{"positions": "rope", "tie_word_embeddings": false, "lr_mult_qkv": 0.4, "schedule": "cos"}
MLP neurons of a small language model. Each row is named by its layer, matrix (up: input weights) and neuron, and shows model dimensions 64-159. Each number is 128 + 32 x the weight over its row's rms, rounded and kept within 0 to 255.
After each neuron's rows, "fires after" lists the tokens most often just before its 100 highest values on Wikipedia text that the model never trained on.

L9.up754 [217 133 109 134  98 145  61 169 134 139 138 144  94 120 186 112 131 123 101 150 216 136 147 140 127 140 145  88 147 135 121 147  87 112 161  68  98 153 177 100  29 139  67 140 136 129 159  76 140  95 111 152 157 143  86 205 127 129 142 109 133 110 167 124 196 160 110 141 162 135 178 108 156 191 133 119 170 208  97 151 149  96 118 158 102 160 161 147 144 135 136 162  82 137 139 145]
fires after: ",", "9", " ", "4"

L6.up486 [118 183 139 110  94 151  94 122 191 156  95 104 132  96 136 145 103 120 116  75  99 154 184 133 116 151 117 129 176  74 129 151 153  98 173 154 104 147 160 150 146 125 122 181 187 156 152 197 125  77 122 118 181  81 164 169 196  60 135  67 173 157  94  86 114 102 166 141 141  88 184 142  74 142 155 141 156 208 115 147 204  98 149 117 125  84 157  93  93 106 156 117 162 155 145  92]
fires after: " ", ",", " |", " as", " ("

L6.up334 [132 114 151 140  94 115 132 139 124 133 174 130  88 158 109 165  90 127 105  98 110 147 178 143 108 238  81 159 125 112 180 110 140 132 110 104 158 117 114 126 114  55 149 160 103 136 132 121 104  82 144 194 138 116 154 170 136 104  46  86 117  74 154 126 133 137  98 142 132  74 134 152 167 179 120 129 147 125 179 115 161  87  87 127 130  89 157 177 145 139  82 120 136  94 163  85]
fires after: "s", "ll", " St", "ill", "er", "les"

L9.up1000 [138 181  91 123 151 120 110  35 231 160 123 110 144  95 160 170 143  59 101 131 163 135 132 146 135 196  87  85 161 107 144 128 154 137 153 102 128  94 127 109  89 118 113  91 186 122 108 115 191 109 122 149 185  62 153 177 162  54 115  74 142 103 130  83 134 133 190 162 169 143 128 107 127 171 146 122 128 190 134 147 179 116 121 136 115 116 171 147  73 167  65 145  75 113 121 140]
fires after: " ", ","

L9.up837 [114 125 163 103 130 144 141  60 161 150 139 122 120 124 132 126 158 152 130 161 134 167 132  96 137 145 156 118 154  81 123  95  86  97 121 107 111 105 125 150 180  32 183 167 171 121 133 164  77 125 139 141 151  96 157 125 171  77 135 150 118 115 131  91  83  57 137 108  88 155 180 199  32 109 148 125 131 143 122 114 190 156 127 104  88 157 130 136 155 114 148  58 170 147  90 130]
fires after: "1", ",", " (", " ", ":", " |"

L8.up658 [ 57 143 120 113  70 134 142 141 153 108 119 123 136 129 108 217 118 151  94 109 117 129 160 120  90 126 121  91 137 133 204 140  84 128 182  70 174 122 149 130 182 155 211 140 108 101 144 153 116  95 156 123  87 122 131 146 128 120  96  88 161  97 167 189 136 120 129  55 152 185 201 110  85 123 115 141  90 207 142 154 107 119 159  96 136 181 170 120 106 128 109 140 132 123 206  82]
fires after: ".", "–", " (", "-", "/", "^{"

L2.up1113 [ 98 172 169 120 137 176 119 171 143 204 122 111 126 142 172 141 111  77 211 161 125 122 157 161  94 116  51  94 210 148 141 140 162 142 181 162 154 132 154 149 147 150 137 157 154 139 113 147  79 110 115 140 133  94 117 135 114 110 173  95 119  84 130 118 157  88 160 122 114 155 152 175 142 119 157 114 134 149  97  90 136 136  84 113 103 171 154 128 102 162 128 161  92 197 145 121]
fires after: "\n", " /", ".", " |", " \""

L9.up388 [ 41 143 175 165 126 173 106 162 159 114  84 128 119 118  81 113 158 102 100  60  88  88 154 155 105 103 130 147  91 103  83 123 157 191 143 129 136 144 200  45 118 139 122 125 153 135 148 179 143 135 118 172 153 137 131 123  99 134  74  43 101  80 200 105  86 143 115  93 140 153  99 124  88 132 148 137 138 200 160 184 138 140 109  81  96 147 125 146 101 142 126 157 133 110 137  94]
fires after: ".", "5", "°", "7", "0", ","

L11.up743 [ 92 123 146 143 124 151 125 117 159 138 154 124 160 154 149 134  82  63  82  87 101 143 126 169 100 173  93 107 108 144  58  85 133  82 170 162 103 106 152 102 127  96  78  83 105 117  81 173  92 162 133  94 117 127 105  91 166  99 123 137  86 137 119 153 148  94  89 109 154 130 115  95 116 110 112 155 138 104 177  62 167  53  72 160 108 130 141 111 110 167 160 102 109 152 155  89]
fires after: "0", "1", "3", "2", "4", "5"

L2.up62 [123 139 152 122 204 115 131 106 138 150 196 152  96 140 185 139  98  96 132 124 148  79 120 121 105 202 140 104 143 143 144 104 143 231 147  86 108 152  94 112 171 100 126 166 146 125 135 107 132 146  98 131 154 136 104 131 142  59 122 101  81 101 150  86 181 124 148 117 100 135 158 105 112 163 130 105 107 137 186 154 206  77 106 123  97 139 129 107 126 113 142 118  72 118 152 146]
fires after: "\n", "|", "|---|", "|---|---|", "---|---|---|---|"

L11.up473 [105 123 107 129 132 182 136 132 152 131 119  90 143 129 127 159 153 112 164 127 134 165 189 171  55 206 137 139 187 180 109 120 121 110 114 137 140 133 124 162 142 101  73 147 115 109 106 140 141 179 132 125 146  99 100 117 129 116 104 170  45 148 169 140 118 119 137  75 145  79 121  75 137 118 119 160 144 139 140 129 162 123 109 100 101 176 137 123 123 182 163 134 153 182 135 103]
fires after: "1", "9", "7", "5"

L6.up413 [147 202 127 114 113 108 147 124 171 118 102 174 112 125 168 118  85 113 139 127 139 106 102 139 112 144 159  75 180  87 135 106 137 159 171 148 108 112 161 117 161 154 139 153 124  89 127 165 110 100 135 104 181 101  74 112 122  86  98 117  80 134 136  64 115 130 215  79 168 118 142  71 101 119 150 112  76 138 159 142 130 164 102 105 124 135 140 143 112 124  73 117  99 127 181 120]
fires after: " "

L9.up111 [151 109 131  95 132  86 105 153 116 213  93 132 131 104 116 133 193 137 149 189 141 136 128 139  96 130 111  66 118 129 142 114 112 122 160 105 102 111 143  74 116 156 122  81 150 122 176  83 145  88 159 121  91 109 111 242 109 133 174 139  94 171 173 122 130 177 150  87 111 122 146 128 123 160 141 105 144 202 111 157 187  84 106 167  99 101 147 208 137 192 137 175  64 106 119  72]
fires after: "4", "1", "3", "6", "0", "9"

L12.up933 [128 158 114 160 165 171 150 131 170 112  91 135 137 143  92  81  57  78 118 126 157 108 125 112 158 105  77 174 149  70 125  98 121  83 147 191 126 106 139 165 183 150 171 149 106 101 123 121 129  85 117  89 146 116 113 159  89 158 102 142  79 142 182 109 134 148 160 110  70 173 149  76  91 112 159  92  77  96 178 182 127 142 100 108 118 148 104 121 129 130  69 139 137 110 129  71]
fires after: " ", ".", "1", "–", ","

L6.up686 [146 148 139 171 110  97 106 117  77 143 116 115  95  82 105 129 109  97 123  97 154 143 149 147 138 129 127 108 122 167 107 133 205 139 165 140 104 113 145 145 108 121 142 196 134 172 123 104 126 109 145  94 228 110 122 128 162  89 226  67 105  51 144 116 167 133 204 121 112 118 121 205  88 137 153 101 144 174 145 121 165 106 124 144  88  97 153 149  99 127 158 101  88 173 168  97]
fires after: " A", "y", "'", "T", " My", " T"

L2.up596 [111 143 134 145 145 143  90 101 144 124 139 142 132 115 143 111  81 129 109 131 142 147  90 175  87 204 121 128 159 116  88  64 144 180 164 109  96 146 163 123 156 133  77 133 158 136 131  92 120  71 137 130 156 101 111 151 139  58 140 115  98 101 172 131 169 114 118  82 123 133 180 162 105 122 128 161 146 124 134 135 200 120 118  84 128 160  74 148 108 119 114 142  57 157 128  81]
fires after: "\n", "s"

L6.up1129 [ 89 189 118  81 121 175  86  70 188 128 116 110 105 108 137 134 133 100  93 121 111 134 142 208 130 114 118 103 195  69 113 150 105 145 131 107 144 121 140 137 146 101 120 134 171 146 116 161  77  62 114 125 164 116 136 163 143 102  95  54 134 153 104  86 121 109 129 126 191 152 127 150  93  93 147  77  90 170 111 199 188  99 124 126 161 148 139 129 135 130 182 129 167 173 139  96]
fires after: " and", ".", " /", "/", " (", " de"

L2.up262 [ 84 153 146 172 174 104 106 157 157 156 195 124 142 129 176 118 105  86 142 115 183 138 153 172  98 184  87  64 151 122 138 112 154 187 159 107 130  65 163  82 189 151  84 178 157 179  96 122 118  75 134 120 127 115 114 148  91  86 141  70 123 112 133 103 135  76 159  34 121 137 174 120 103 144 128 148 139 127 145 129 184 145 132 115  92 149  87 193  81 165 117 140  95 124 117 101]
fires after: "\n", ".", "$", ")"

L6.up936 [ 44 133 124 111  77 128 107 124 145 115  95 135 112  81 141 134 124 125 126 171 122 174 139 131 133 153 135  64 124 169 168 122 157  73 130 110 144 115 180 165 179  82 164 112 138 155 114 188 108 128  85 129 141  93 141 156 128 100  69  87 127 155 138  90 101  99 111 107 120 141 125 170  66 152 119 125 115 156 115 123 179 115 104 100 145 146 150  99 120 104 125  98 129 111 145 103]
fires after: " (", ".", " |", " and", " /", ","

L9.up560 [132 128 155 113 117 100 163 140 124  67 154 198 110  90 164 151 102 119  87 101 186  83 130 128 128 171 111 126 103 160 154  99 181 131 177 129 122 118 137 163 166 107 169 158 106 110  93 153  68 148  82 155 114 101 131 202 169  58 115 144 129  37 108  80 140 167 117 131 147 129  78 148 118 134 161 106 146 115 118 163 112 120 130 165  85  93 153 125 115 132 149 162 188 107 163 108]
fires after: "s", " ", "-", " St", "S", " un"

L2.up467 [116 140 114 142 154 111  72 166 133 154 179 139  85 134 110 179  78 122  94 117 203 127 136 122  97 197 108  78 171 113 108 117 142 157 116  23  72  80 158 100 166 131 115 207 173 130  79 113 124  97  30  77 167 123  97 180 132  86 139  93 120  69 153 121 149 172 161  62  95 131 170 138  59 141 128 104 129 120 122 108 193 126 133 137 121 149 108 140 117 166 134 171  69 105 133  88]
fires after: "\n", "s", "$", ","

L6.up956 [146 161 114 116  79 123 172  95 193 122 111 132 134 123 134 169 101 151  41 128 151 157 157 177 107 128 141 106 137  86 157  77 154 114 149 108 124  71 133 126 180  71  94 135 132  65 123 100 110 125 122  80 207  85 146 145 124 163  77  44  74 127 164  71 171 114 109  76 168 103 179 120 123 162 169 123 112 123 149 142 184 134 108  70  85 102 141 160 109 132 125 123 134 182 154  82]
fires after: " ", "-", "s", " S"

L2.up159 [ 78 181 129 133 144 171 119 149 144 164 138 164 116 150 157 145 131 109  76 120 145 134 160 160  54 202 125 134 150 137 113  59 135 152 120 108 127 110 132 117 191 124  98 147 206 132  80 125 147  93 113 113 167 161 123 162 153  64 126 138  66 133 164  99 190 125 131  93  98 144 153 140  95 134 167 143 160 172 105 130 167  94  89  77 116 162 131 169 113 167 130 166  87  87 152  90]
fires after: "\n", ",", "7"

L6.up1272 [127 192 107 150  77  65 101 131 115 106 208 101  80  86 141 146 114  83 106 145 190 163  62 136 123 119 122 144 178 111 107 104 140  51  91 155 120  82 125 138 180  51 123 177 112 152 159 121  94 121 119  87 172 108  82  92 132 112 135 157 108  84 137  80 113 159 125  82 144 142 107 155 119 154 156  96 139 113 204 185 145 134 125 130  60  59 189 137 169 172 121 128  87 122 161 115]
fires after: " K", " M", " C", "C", " T", " A"

L6.up144 [115 135 140 144 205 135  36  82 144 161 143 118 142 159 131 143 120  96 137 126 134  89  98 148 102 168 143  78 148 116 129 123 105 120 188  54  78  72 127 164 116 166  91 124 127 109 126 141 145 126 142  88 128 171  90 109 171  93 121 103 126  80 106 140 162 143 102 158 111 131 107  76  81 125 127 147  74 158 124 196 126 148 150 113 130 133 144 149 145 162 114 107 159 137  79  70]
fires after: ".", " O", " L", " Mc", " W", "L"

L6.up1016 [106 180 135 115 192 129 148 138 153 116 133 172  58  53 150 171 116 115 134 186 118 171 156 163  92 146  86 138 130 129 114  47 125 119 175 109 140  85 105 131 173 115 160 133 146 101 120 163  89  93 107 126 206 119 156 130 113 162 125 153  88 134 183  43 103 105 192 129 145  78 130  85 101  84 160 109 135 154 121 181 178 117  92 134 114 108 153  82 114 161 114 172 111 125 220 111]
fires after: " ", "T", "B", " McC", "D", " D"

L6.up911 [ 83 173 162 138 150 148  80 131 180  84 110 145 154 137 146  82 153 114 140  71  75 129 126 126  99 115  93 129 128  97 135 132 105 133 159  69 183 105 169  81 138 169 177 136 137 128  92 129  99 113 128 127  98 170 155  91  88 164 137  93 145  92 140  97  83 127  91 130 119 140 134 119  67 116 122 143  97 120 118 208 147  92 146 155 151 151 156  95 175 135  86 130 176 144  85  49]
fires after: ".", " Le", "we"

L6.up1118 [148 142 129 115 149 123  48 152 172 131 150 101 134  72 123 145  99 116 133 133 150 110  62 188 123 109 115  59 159 154 163  89 138 144 150 153 148  74 175 134 131 180 144 183 142  92  79 158 162 114 120 148 186  45 133 175 174  93 142 134  85 156 158 108 202  93 162  92 101 147 135 138  99 126 187 186  84 160 146 130 142 141 118  64 149 134 116 131  85 115 126 125 100 126 118 123]
fires after: " "